MLP neurons of a small language model. Each row is named by its layer, matrix (gate and up: input weights; down: output weights) and neuron, and shows model dimensions 0-95. Each number is 128 + 24 x the weight over its row's rms, rounded and kept within 0 to 255. A neuron's up and down rows have the sign that makes its largest values positive.
After each neuron's rows, "fires after" lists the tokens most often just before its 100 highest values on Wikipedia text that the model never trained on. A number after a token or word is its count.

L2.gate349 [ 98  92 116 137 151 106 122 133 118 146 105  97 116 136  93 133 120 103 156 147 104  65 136  91 132 134 169 150 143 129  81 119 143  92 143 149  91 155  92 141  98 149  94 149 132 171 116 158 134 174 104 148  94 163 149 132 118 130 101 140 137 134 113  95 175 140 119  87 187 131 164 134 113 127 115 123 128 148 120 124 110  79 120 134 161 113 125 131 108 112 150 149 135 113 165 102]
L2.up349 [ 91  93  94 168 158 117 134 156 121  98 196  94 115 112 163 116 136 111 126 119 155 140 162 103 136 140 147 133 119 181 119 106 101 108 110 141 148 141 136 139  99  95 147 161 153  89 124  88 106 126 131 136 128  78 125 116 152 169 127  94 116 150 158  98 148 131 151 143 122  84 137 117 189 160 117 121 166 118 135 117 149 127 140 155  84  76 136 131 153 138 150 135 146  88 128 123]
L2.down349 [ 99 119 161 154 102 141 139 142 154 120 127 100 138 119 123 171 125 119 116 153 105  96 124 127 133 137 108 102 162 110 121 149 134 124 139 127  97 150 134 115 120 139 124 121 116 171 167 155 138 137 122 143 125 163 115 110 133 143 121 162 123 105 120 132 164 126  97 111 146 175 115 118 105 107 109 152 101 153 116 152 161 129  83  85 176 119 158 126  77 137  72 160 188 145 111 138]
fires after: "," 39, "." 18, " the" 5

L7.gate214 [ 96 123 134 122  94 141 109 120 136 111 114 151 201 137 104 112 106 142 159 151 115 116 154 158 119 124 175  88 153 162 127 159 169 108 136 151 119  86 102 160  74 106 144 115 118  85 153 160 115 171 111 101 152 138 118 124 111 160 167  85 159 151 145 105 143 112 134  95 105 115 117 137 121 163 147 146  82 134 132  69 100 143 151 121 124 127 128 149 141 100 164 170  97 149 130 134]
L7.up214 [ 85 116 126 199 110 130 135 116  96 150 135 125 109 106 123 138 139 129 128 159 170 132 105 106 141 147  75 115 148 106 147 130 156 110 147 156 122 146 102 117 132 147 165  97 137 102 102  84 108 136 103 120 108 139 149 110 128 122 136 143 163 141 116 177 161 114 148 114 137 162 145 164 101 121  96  99  84 152 139 115 140 136  90 140 123 165 138 147 112 154 154 131 108 180 124 114]
L7.down214 [ 93 101 108 159 155 166 108 141 101 132 117 167 135 154 141 130 130 118 129 127 172 114 107 100 109 143  86 164 187 200 128 110  97 142 100 178 109 115 103 123 143 162  99 131 168 133 137 124 139 121 109 108 120 119 111 161 134 104  86 148 114 115 121 159 109 134 123 107 125 107 131  93  85  82 102 156 155 101 162 133 118  74 119 119 123 118 140 173 157 185 123 131 139 121 167 138]
fires after: "." 24, "\n\n" 17, "\n" 11, " \"" 6

L4.gate746 [121 133 161 122 115 138 112 103 121  73 137 101 148 138 123 138 158 138 156 138 137 126 136 117 127 126 103 145 104 165 140 133 166 142 164 102 143 153 104  77  92 128 100 141  73  89  91 143 152 136 146 142 110 193 176 112 128 128 132 114 106 180 156  68 132 102 102 137 100 125 123 154 110  70 122 100 135 122 142 160 129 145 161 119 148 140 161 130 112 127 114 168 131 148 134 157]
L4.up746 [ 65 126 152 120 147 110 147 147 105  93 133 136 128 165 139 131 169 113 153 127 152  84 133 187  77 149 143 105 158 106 148 140 125 126 156 107 120 126 136  66  98 130 159 142  83 107 185 106 122 121 129 131 150 156 127 108 116 139 159  99 132 129 118  72 132  88  93 161 107 140 108 171 176  88 156 125 187 155 167 133 148  96 142 130 130 101 145 142 156  81 145 119 122 130  92 133]
L4.down746 [120 159 196 122 150 109  77  96 130 135 124 118 116 145 136 109 138 120 111 106 130 129 130 101 147 114 125 116 135 154 104 173  82 164 125 142 122 118 146 127  67 155 115 121  96 129 105 110 147 111 157 148 142 117 130  87 104 154  78 141 147 135 172 147  86  99 150 118 101 130 169 107 137 116 101 109 143  93 139 147 127  80 121 131 143 131 150  79 165 149 132 148 154 103 155  84]
fires after: " |" 39, " front" 7, " Assembly" 4

L7.gate183 [161 124 135 125 116 139 159  70 147 149 121 178 122 159 115 109 133 139 131 152 137 121 104 125 164 107 153 102  94 142 121 144 191 120  70 137 116 143 134 118 132 114 133 116 116 113 131 133 123 145 122 130 168 152 114 143 134 152 132 107 141  94 119 119 121 112 114 121 113  81 169 148 135  76 140 120 125 127 137 110 121 109 100  82 151 146 175 146 131 150 126 144  90 147 124 111]
L7.up183 [ 96 167 101  97 137 145 155 181 100 124 120 152 168 111 138 144 124 128 145 183 133 120 128 143 130 120 131 116  81 137  98 124 128 135 148  66 136 142 103 111 118  96  79 132 134  69 163 167 132 127 156  84 132 111 143 108 118 114 142 106 142 111 103  93 143 100 146  87 148 148 143 149 137 148 167 127  91  91 177 145 146 138 114 134  84 164 149 141 155 133 119 143 130 133 129 123]
L7.down183 [ 87 133 150 120 111 116 165 104 121  92 148 143 115 151 132 125 103 136 146 129 141 121 137 126 134 148 126 127  86 152 111 126 122  83  88 124 225 150 132 120 131 124 153 132 167 121 107 159 129  82 137 111 121  92 132 107  92 121 133 141 132 114 143 123 115 128 131 103 135 103 104 145 163 136 124  89 130 124 145 166 129  99 126 123 144 137 112 127 186 174 167 143 112 135  97 147]
fires after: " In" 15, " in" 12, "In" 9, " 18" 8, " re" 6, " following" 5

L5.gate46 [107 163 131 117 108 168 128 139 104 103 144 130  76 133 130 117 109 149 173 152 172 121 117 103 105 169 123 108  98 136 168  86 181 135 159  77 151 101 117 107  77 126 160 116 154 162  84 150 154  89 166  82  86 140  97 131 104  86 139 137 121 126 122 128  87 160 135 111 141 113 135 128 125 111 128 135 106 119 150 118 140 126 140 134 141 119 149 107 104 145 124 139 140 146 117 116]
L5.up46 [ 93 119 108  93  90 121 170 115 126 139 130 140 139 108 160 119 118 118 152 141 109 126 107 106  93 119 135 128 117 131 143 132 127  82 133 106  92  98 165  80 156 105 123 150 138 115 134 128 119 114 166 129 152 120 106 110 155 147 131 122 149 107  64  87 128 126 170  67 174 124 101 161 127 131  87 128 145 127 159 106 128  73 124 128 131 136  92 122 120 177 140 114 143 132  94 133]
L5.down46 [127 116 139 107 108  84 120 116 104 106 126 168 156 125 127 126 141  78 128 115 134 148 126 133 161 141 152 122 114 132 119 140 117 137 144 136 127  90 116 163 149 141 114 110 128 120 133 148 132 111 137 121 146 168 120 136 125 144 134 121 117 125 120  56 155 135 110 133 144 116 152 117 109 133 143  90  94 112 151 151 154 117 116  87 128 160 156 147 191 136 138 108 146 148  70 124]
fires after: "In" 33, " In" 15, " 18" 5, "\n" 5

L2.gate190 [131 119 136 133 117 112 115 131 117 103 117 130 135 129 128 114 116 104 163  97  94 133 130 168 115 159 186 149 163  89 138 128 101 109  94 143 148 150 139 140 118 160 144 163  82  93  89 133 116 129 115 143 134 136 149  82 138 123 161  87 125 154 113 138 138  85 147 134 138 126 103 120 140 161 102 133 162 213 126 142 137 141 112 152 158  98 150 150 143 124 129 136 102  97 150 134]
L2.up190 [122 152 149 156 133 126  96 142 148 115 129 130 122 111 175 136 134 141 134 139 163 114 135 163 100 126 114  86 174 177 134 147 134 137  91  90  83 197 142  95 127 144 145 141 157 137 114 129 104 134 125 146 109 114 109 132 162  93  94 115 158 140 129  64 163 130  97 133 131 111 122 145 138 143 145 114 102 142 113 126 157 127 103 162  96  82 145 157 110 121 164 109 101 136  87 119]
L2.down190 [110 133 140 112 120  98 161 131 102 188 149  92 162 156 135  91 148 109 129 138 118 109 137  91 129 128  95 137 121 124 108 128 138 135  91 107 123 142 150 149 147 146 184 116 114 143 139 156 162 137 146 157 133  99 135 141 117 149 152 157 169 107 136 149 126 138 145  86  83 137 196 169 110 102 135 103 171 106 162 120 125 108 118 141 134 140 149 137 130 121 150 136 165 152 126 169]
fires after: "." 50, " |" 6, "ely" 4

L8.gate171 [158 112 142  69 118 122 149 116 161 106 117 118 121 166 110  81  90 155 106 144 131  83 152  87 100 192 102 131 102 139 156 144 132 135 121 119 105 116  85 153  98 107  86 122 164 144 142 137  92 110  99 140  96 136 138 147 148 123 126  93 133 145 116  96 131 155 100 164 149 135 149 136  85 105 129  93 109 151 147 125 165 113 140 127 129 163 166 105 149 143 133 124 114 102 141 178]
L8.up171 [133  74  99 109 121 125 117 112 158 135 119 113 142 143 147  78 150 127 133 139 143 131 157 162 129 109 143 106 124 142 171 115 146  93 157 164 156 148  94  95 130 125 134 160 142 179 112 135 119 129 167 148 117 161 174 141 166 132 148  95 148 105  91 141 157 168 131 113  99 126 131 130 105 171 116 117 154 143 125 106  63 176 124 117 125 143  65 144 127  94 111  99 152 137 131 123]
L8.down171 [ 93 124 117 117 155 121 115 165 105 118 163 128  80 129 117 165 112 131 147 151 125 157 175 109 148 166 108 151 129 120 104 159 150 109 114 104 151 147 171 160 135 140 142 128  78 133 119 151 134 133 164 141 132 149 148 148 117 115 127 113 161 120 167 111 151 120 150 163  84 149 135 152 152 106 144 100 120 134 102 162 108 116  96 135 117 143 120 155 155 117 140 113 148 121 123 114]
fires after: " as" 21, " is" 18, " became" 12, " was" 9, " g" 5

L8.gate310 [140 125 173 118 104 119 170 149 118 119 140 144 134 135 111 134 174 130 131 156 117  93 119 110 106 116 111  68 152 139 129 170 121 125  91 122 161 160 137  96 161 146 105 103 143 184 159 166 144 157 103 144 150 143 132 129 129 142 155  94  99 149 138 137 123 122 113 147 167 109 150 117  99  93 123 102 173 171 147 137 130 142 141  89 147 101 159 129 153 143  77 152 132 189 119 146]
L8.up310 [134 160 133  97 101 146 154 155  90 125 118 117 128 112 134 127 144 118 165  90 140  88  84  96 130 135 169 132 141 152 121 191 142 102  96 155 102 148 156  84 157 113 162 113 168 142  62 166  97 137 170 154 135 116 144 120 124 120  94 127 120 138 139 112 101 108 164 129 158 136 112 185 133 128 148 102 121 115 136 137 158 116 112 108  89 128 140  78  98 127 114 172 122 150 124 130]
L8.down310 [127 123  96  91 136 121  49 134 145 146 135 105 133 119 124 133 154 119 112 163 173 146 139 124 111 115 105 144 115 153 111 126  90 160 106 138 107  86 142 144 121 130 106 172 154 126 124 127 139 108 185 128  99 107  90 110 125 128 101 125 140 121 132 159 132 129 140 142 141 118 143 128 135 143 105 136 141 102 120  81  80 116 124 104 151 110 149 115 108 144 136  81 125 112 136 132]
fires after: " 18" 24, " in" 21, " 17" 7

L11.gate499 [154 131 125 120 115 164 119 145 118  92 106 142 122 134 101 152 170 133 120 127 133  73 141  90 114 123 141 193 144 121 136 134 131 172  95 166 117 129 121 126 129 128 138 158 132 109 104 124 126 163  73 115 125 113 103 114 125 122 176 145 116 134 111 117 144 140 102  91 132 117  63 168 105 144 138 131 126  83 133 173 137 111 102 111 155 134 124 140 148 100 139 147 128 135 122 100]
L11.up499 [ 95  96 116 111 109 119 171 142 133 104 124 133 112  50  93 104 178 121 161 154 134 113 137 112 114 139 116 142  92  94 135 127 118 129 125 123 152 135 157 149 173 142 104 160 118 124  91 108 120 131 106  82 157 147 103 141 131 106 151 125 111 142 133 131 113 130 111 138 138  79 137 126 119 102 125 117 136 147 117 142 131 125  93  96 149 118 105 101 130  99 138 167 124 159 136 128]
L11.down499 [124 137 136  99 110 133 149 109 138 144 142 156 131 138 118 141 255  95 110 108 130 142 129 166 128 151 155 129 128 127 126 141   0 108 130 133 140 127 127 107 118  83 124 136 143 116 143 132 125 120 155 152 142 134 157 132 135 135  74  89 154 125 142 147 117 135  87 119 111 140 140 117 120 104 122  78 120 111 162  95 126 137 141 113 155 113 108 136 122 142 133 121 106 135 125  99]
fires after: "\n\n" 54

L3.gate155 [171 176 116  90 145 137 135 155 108 158 142 111 214 132 127 139 124 121 149 107 113 137  91 136  92 112 153 108 114 141 141 157 112 155 114 111 170 115 153 129 159 135 125 153 147 121 137 141 139  98 116 120 144 135 167 103  60 134 101  85 138 155  98 105  89 131 151 115 126 137 129 130 164 159 107 111 147 154 143 106 152 139 134 163 128 112 132 167 107 114  97 126 108 113 124 162]
L3.up155 [148 135 130 142 150 158  86 131 158 113 139 138 152 116 126 102 122 134 120 131  71 116 130 131 148 149 164 133 137 125  98 107 107 150 116  92 109 124 110 104 105 126 171 163 126 151 155 112 146 113 104 144  73 154 109 101 109 128 120 124 101 160 120 158 134 148 139 139 100  88 187  99 119 126 114 138 109 163 106 142 143 155 128 161 112 119 122 138 116  74 129 121  97 145 116 139]
L3.down155 [133 134 120 124 137 173 148 102 116 147 111 161 163 136 106 117 124 123 146 129  85 145 103 101  86 123 100  93 130 168 125 123 105 127 100 113 139 114 154  99 109 135 139 119 130 123 124 138 149 125 115 120 138 121 157 145 134 163 122 121 116 142 120 112  86 133 171 127 162 149 115 121 176 187 104  69 193 138 192 158 109 142  71 167 132 135 114  93 112 148 133 111 127 107 134 134]
fires after: "," 43, "." 19, " |" 6, ":" 6